MLP neurons of a small language model. Each row is named by its layer, matrix (gate and up: input weights; down: output weights) and neuron, and shows model dimensions 64-159. Each number is 500 + 25 x the weight over its row's rms, rounded and kept within 0 to 999. Numbers have three digits each. A neuron's up and down rows have the sign that makes its largest values positive.
After each neuron's rows, "fires on" lists the tokens most often at its 100 highest values on Wikipedia text that the model never trained on. A number after a token or word is its count.

L5.gate510:454537485530481491517558515531476499497482496494504512537477502491495506482459477474494509535525480450491510475457539471512501490491487495454551502512479542476500464502492526517521513540497501440500478490535533497522518540529485500534463501528512522483475510499521461518514537481482504503
L5.up510:489534490506485511538526500549498505475479530533551504489543518518506543496497537440528531476513523487508515535511530470521469525526470472510532479492506485484519459491522481497512482508521501472498509510481522525526502509520504498492470475516548530515490535480548478498526526520498478512
L5.down510:504464447484473516510471520467493480500511526498520494446508511495505551494523520523485447508513506498524487514539487474484600507520511493484487507486476499507477511477521490451512520480519484539529502560459523505534499465532509520516542509474512493524528511460497483475534497522482485471
fires on: "," 23, " /" 19, ";" 18, "|" 11, ":" 7, " |" 5

L5.gate437:524528481540468509532478482509481482475513551523492516484476479525493490484464488505475515489497495491507496497486544510461489492536515473468455479528441479475451476504485494499537488489515517522528522459483468527510457470497468492523536555444517471484473485507489517555524473482496502542
L5.up437:489488476461513496522465519493521481530505508503459480518501515500500483484527512489510519484527509493469477506478438476515505487490461478535507477505504466502484511523500521502515475475502491498495508503473499492479486499497447455489530541513490501476488523437526491487506528508482499458
L5.down437:482497495518499533564504505496478476493488487480525488470483499487501529453471447521467496519476468464494506518533521551520521534508473488439534522495500520495517481512476526509449505506471512484523518502490499486509472492513526515484483499529498500473532509485497531535508550494479494554
fires on: "ri" 21, "ugg" 10, "is" 8, "aly" 7, "ch" 7, "or" 6

L5.gate374:506500541516490506458493532508481499510491502447488496512478461525492472475494539519488482500497463527496489479525483503492482489491525496505511495545527499485512468476511509502550503499476497466489485484496489508501470548507499516506534501503547472490480490524494506492511526531494509509
L5.up374:479530465500479547532500505471476512457503535496528453510489517518473492539491510477457532459477477506497464529489506477504502474499492559486537510454533499512492522538506539497488549467505524489499524502482466502514486526541474521556461500477515509520495498502498518493481528500534479519
L5.down374:479530458525513480521497491520495538495521501510490528479516531558480474503498463504511523484516488508514497490507494461525500544523545514506488506487457494507495539510520504483507529500518541513516524495531481530480543512491487490489503466514478459531473508495480521487506479518549518459
fires on: "c" 14, "ic" 12, "on" 7, "al" 7, "ear" 6, "ist" 6

L5.gate420:523476538481483498539507534523447505508513506482485515489537501535508469497529502521531481455526501503503514497518517463518500485419481521490491489463506517550472479561503512535460479468491458494499536481495490515520421525516503518522500523493494501538499478573537551492478513486491537465
L5.up420:510473500450482524524498508509494479529530511490546499510494508517541506482526522473516527487477507540492472478475514435556490516470438492531464475477505564536532494505510480462503485478515493486498524469515477485483487493500477512522547525477490488524506504481508465497483494509509466477
L5.down420:519477506541485500550492507464511460471496535468481517527479517517487525497504475515534444511556479518510480515579542467491518483490498489489518496506522502514473483520535519484484472487549484532491484473560452490481504526518494439479510501488463495458493491491509487508501510480534536518
fires on: "or" 14, "m" 13, "p" 9, "t" 7, "et" 7, "in" 6

L5.gate248:482496499500492428494503482511427453462494507542498514503471464463488487483445525485505521563502467476475519477479481500512502496507485438484506474523511480436542510466484508505485501504517485480527510515500520550517502500485529579505504534478509436505489504496468449460548482522525508490
L5.up248:504463504493542483490481508534465508504551445542545545520471494515506531524474493478489494496469470514552504495499488549520541491499515507501487499486467499487504523456530529493499485479501498507502464525479530473492474467506498523524514495481567490508508472500489470494478570539509499464
L5.down248:506493457527455489527471501523487460499498530458501520536492487478506489496502517493517505522511480522484527515455500462479441513519520521511533445468514500524506503515498481489552461460466449484493472520474513482468506480503511528490525476513520476528532556494511476473503493506512496526
fires on: " dec" 42, "-" 18, " sp" 15, " K" 13, " Sp" 6

L5.gate319:496544542480478509464524519493540511516519458473508558562471497469512455493511542536538528534489509508505530515500490511535484463508491484520506517517532542488488488531509511517487512522473486526493518450505502526509486474495473495479498538482501499466503475476482482551466525471481513562
L5.up319:518505488535510464503522517500486496569479447489563497515510521451514490506513480519535504533481491467513522499507521468533520510496536485503491527506480542486532542490509500513464499523479513511484488514500546530460460529501448497490524504528501551452531494520543476528502511463504497553
L5.down319:533499495515485558443476493532529509504469516490529501519521530486471491476527463512511553463525512485503507537517495490520491529475521506516501468502481472533517554473479501488511525518540529549469507456493499460482473504494517519463519494514517535470468498510478522507474496469537478499
fires on: " be" 24, " is" 12, "ou" 8, " km" 7, " they" 7, "m" 6

L5.gate231:511507506504539492474510498552520475562452492478479528506501463488468451501481562514521529529503526485506517527492514513470492484467496475505498514505486515490526489444483501454501489500525503457465511484538499470497506535506517500520516532515511497447486517462508502529492465505495552482
L5.up231:490514485564514503517451507512480517458507518500536492488518469513466493511460486466478513511484510527514501458491474530471483486498463463513534480541501474523452472504500515476500503509484521493470508525540527526506487536558515503515493488479533514497511435530483532515509452541507443479
L5.down231:477474501522482544485521511506482488489501426550490492494533489507538539541489506444498522467543482480482510496519541482499458553536507488471479514503491490500493501516503533501499494510497465491492513520487526502493477482497501516467542514477510520466458482485514454513512502560502503523
fires on: " dis" 31, "born" 9, " port" 6, "is" 5, "-" 5, " App" 4

L5.gate353:443458513514505506496535471520530490526519515468494494493537487523483515477512520537500528541486549541480487533504491515498477514510502497497476516511518522455531438479498472506506523507537489497509536506503510497549505514513524480479495483500471507488485535521495509485494491496512494509
L5.up353:498537495480470463515489523495499516489519483468498517492552503492498500536490541501532516490461543532516518495482523527486523502519492481527535512505534490472497509517479461509459525525509529480482518530502492492473522537503478514487460467521495541533482472523523519462498482540418509499
L5.down353:498509519494475502487466547504515498447506524499492524477474520435517527544440466507529520508480476490470478498527524539520504512493497508471480530513532512488540556502469506439476473474492515505498546532543526539519523494510561530509531486495509506497513474526447513497535522525525511524
fires on: "e" 21, "c" 9, "om" 8, "ud" 8, "te" 6, "fer" 6

L5.gate298:510499538490494469513564473500470494491509516499514483480495515524491538506505456497489482514512482508506483499467555507519468507502490509499517483526481492505492453470496465508479533516521483469541488500492470452511481527521513493511474498492502530512524509479516492509496505480450532517
L5.up298:528464498500486521456495535504496494471494499494504495481509467467520526463522512541506481519525501478510508518531513472524488545507496510484486468506540451463503471530530487478533516515479551486475504473508499521468479535535505521533435514485491468543526490493457492524497537523462496498
L5.down298:489487486520488476525555534510458478492486476498477502502530532494489518514505512535497476477538470490515477505525533453472514480510482507491520504487539485546500470478474493446474525509521512460494475493492506483516482531526452462531473488483475524494480500492492517499467500506459500465
fires on: "." 42, " |" 13, "le" 8, "h" 5

L5.gate361:436505494457472462494540545500466457464474536513512501489505512461558498491502505498457509528502492500533505490515505496541495482513481470491494475503475500494487417490475503479473485474517517513505514508479527518490467450496475536467473476512542469507467527449455499530513511518501539507
L5.up361:499488523504521463500505544457549459482507476528511501447505485516541511493453532503516513486521463488506478502510486530513478521469528503498542472522569540434514503503478536530500496493524495495473493514527492485492527447501472521483483489489534476480491467532520545488536500524550504477
L5.down361:455514505489500517514475495490576482488501577461482497515531495526486518522451496528473533513464495524532466498477516529468537508480513536519483529515505480543512497503513519520510509528462473473539487464538500480487508495542497477521520482511526497457540504466513508463475534498524472493
fires on: " sp" 60, " Sp" 17, "p" 5

L5.gate142:504510504492488516493502512486469464547498459488480536483509532492509479505458495506557502452513533503472468504477508469517491510493519517492501494512500545528494489512456527527532543465537452450495498458484458478526476534499497496491504520508508537494456523498499449499513493523505543506
L5.up142:508479522520478489540521516518498510537531493518524496483496522500502516525465501497499510472519511509503508466490530507491501478475526476478524540504530487524486494475506555489476472497502445449496462477511517467534525514512482486517497495517543506545484550545476503539529486542511536456
L5.down142:519502509493454508490510504485514533509546504499519515524519544467519513538501537532491483508536460508519510431573515497494508519516527468495542528515483495502511507463530508531485491536489501490470470508516554444538466540511479469497453497483510481488527509505508522529541495530514501481
fires on: ":" 23, "N" 19, " of" 17, " /" 10, "us" 5

L5.gate111:522520486540478494495503464490503528492497521542491504503493531468464499466485487506545523502470507484497493487448526502489526520510504465484465504506474476480545487520449504601500480487481489490530491495537479482510475556524516470549507511499520563476524479494541460520533502502494502511
L5.up111:489504463529482547519472479529521547473516499531510527517509486532453543510528491524461495516502545478556501504466483503466471513470490493478474484500477482487500541516486544528515526478484495479516474509464526487515479501508510493470466409497508512521514524536555506490510536498470414500
L5.down111:479460512482510468479508524508472533503496517508479519518491472490530561505488523468479487472452529503498543542504496474513557527537504494508476522532513508527491526480513477544482501480500510536452508588536481509493553516449482494482456522497482457543512460495478500505503506523493542507
fires on: "," 25, " |" 20, ";" 11, ".," 8, "." 6, ")," 5

L5.gate502:506550541489546424501534453493495487482486533478498493502475495479489519524477526479496517507517477522509482479510484507520489463542504505486544507517534536491467484522515523484441479534565462476484505518514503494507513532564524547538496514475511481516504487499502519501505471501498521515
L5.up502:502524490521518517530481522534474509530480491505511520492533463513460473471480496527539446503528486526503560464536495487501484526507514526519508526520497518454475525472511542502499492508500494524510498477478480507508540514467509556491523535444523525488523524467480509487497490497534492541
L5.down502:513480499530473515522495499507499477504453508489496494513526524482511461490485478444474520517473472501544532493515490485502549492455504470498524557510480479525470483506492497494531543527527520485531493453460507485496491493518547514499477480509505500506535524521495475503488483456527464494
fires on: " He" 16, "or" 10, " film" 10, " (" 8, " I" 7

L5.gate128:503482528494492494491525498510484504531533486478534501494466525526508450508486513512494538470523507511500503578465547476495515495508480562510483543525504491536496517564472517479538506496507498492550472469479514521493484544526545511460477542516478543500513533508495479526505501490492449515
L5.up128:487475538511450486496509473485526473526522506479471424491491451553552491486524480455472497472505534490515496501473471482486500486467477512511454510451499492488497516543483546461476492503471470488521500438501526480483508488525553534486480473508533490487448465534508499488493471481508503497
L5.down128:477523520523477461483493498482519485453487543504505479539512484511463534505472481508504497509506503499486476530549518481539516511499564542518515497504498483516528459542477517513525480511561539546476495506494510503503509477502527472522508521474476500492519514491506469490497489523481469504
fires on: "m" 41, "c" 11, "t" 7, "ac" 7, "p" 6, "g" 4

L5.gate370:481501531470521512483544486478488500477467481517485494488507499468513525477526517472477498525534494512491492547508523496495455484494516495465497529476492586470491491494466539528543521532560478471460464489496546531496446492518527470480477478436506492523487519527502489491533475490507491536
L5.up370:543473511516468514498507507494507455545519524464501502514538469490502513541489445535509510484477534497474505494528476488529501487458496538457482503520523513496479475477527506533524518526504432524425533498484517474492459516506510480470534486486489519464456547535480518510517499525492510516
L5.down370:543495484489487523485494518498537532514469461529493480517492495464466519519544515489494517529516533491443480473506482498485547487496492520550514524547499489518507527509475477499473504504487483515536508569524475493450513480491503510442545486513472507492475530517491534523520490486558515510
fires on: "-" 26, " km" 15, " ft" 10, " p" 7, " mi" 6, "m" 5

L5.gate180:492447503476458509481541477477500489511498499449486537506479487451471491512531494465545508479495543471483518520545521464505494541564502498509520508501484501482487496522505517519535503512508467496430515471502480478548484485508469460489485504491481511486494535514461512493518483497493491517
L5.up180:537482486528497469469531492498489478507490473537447524500513547528502493516484458506533474504503533529524521482490514518471491523558538522489471485502510469523512497539488499470491513504494558527508510483457502458501499468495493535509561474510468472503508467508505514464486522525492533462
L5.down180:446464517499522488484531450532528525520519483501498483510482516477476471504468450486519474529508484496494470526496484520493462488504540476505506509506502492512504488546534503474508497457474509501499505484491500499522527521517520497536527487520483528525509499456477488476500487462465474497
fires on: "z" 19, "h" 14, " N" 7, "-" 7, "ak" 6

L5.gate435:507486521517503436490505477516498480524485484500495498509504519496480481474455510535517485519490485511450499506506515502497479495488492494476524504481490464473445482499493501526537505501458508503519509466579452525489485539526513443535487500513516507461494507557508521499481546480471462530
L5.up435:498502486511474544566500506517540521489522469502514527510469489521501507484534493516459494481461466535455541511491509476497482491514465495447472434509469510501505514480465518497502521485484437507522503461532505500500477477459487490500485486488477477479521542496479526484455494540488440498
L5.down435:457511535475460507486526496515498506503487523496463520490508512532447479487528509557524492525545524532491577527476504506515518511512518496529517483518529480515466491495511517485501519500467489497509488558475529499509506498497494530507509499498490475541517489566489482520476486481508498520
fires on: "," 47, ")" 18, "%" 10, "f" 6, ")," 6

L5.gate199:531483544531529509521499459550510486518489500448513521496466516463521511472500476495511479489554459541522499546529508523501457451498491527522523551523518500483480472519514494519515506478494483479511522498524510517501486470497526508549481509511536479547482464528483496506481473504488511503
L5.up199:508487510520490510445494518476491524489470486523497499498466543497512485493561526525529525535542497510501515531533525534467517506507488528488501477461514471541466471508483502486517520465499458474516488498522505475487485539520488546479477484485545508501555540470513511521489542508495491517
L5.down199:473460535512499495518512487534485518493487514488465465511475520527515513488508472542477492526575500483570488534538477473486488495497473456508485456510466493481477510506513501494536474497512465483475471503525511505535498504538500508525501491497527516483539511534532542513488500476476517511
fires on: "." 68, "r" 7, " appro" 5

L5.gate369:446468547524522478459488455515501509524467515443438459480480493503524478531477518541515497481543528487502472539486514496509501498495533470550520495504501461480489486503487495486510485527514494478464447513509477475503490512542531478481482467461536504458449552495538496487473496487479503500
L5.up369:509489511479484510541520518498502530503474513494510488502487513515519510502490536470497509491526484431505463549431480550507491489486498541519497516453514472489512485485505480483498547479481438497482497510528495480443507536492504482496531465525485468481522496531518500487534506483544474469
L5.down369:485475501484503485484495547468513457479449530457534490486466475479506521523503492538515476548493475468512516474518517529479460559519484511492466416525508472504519476498493532568439472485511530476513486510525521489496516497475477528514513493512509502519482496517527528509499461522487502494
fires on: " resp" 12, "." 12, "===" 10, "isc" 7, "es" 7, "it" 6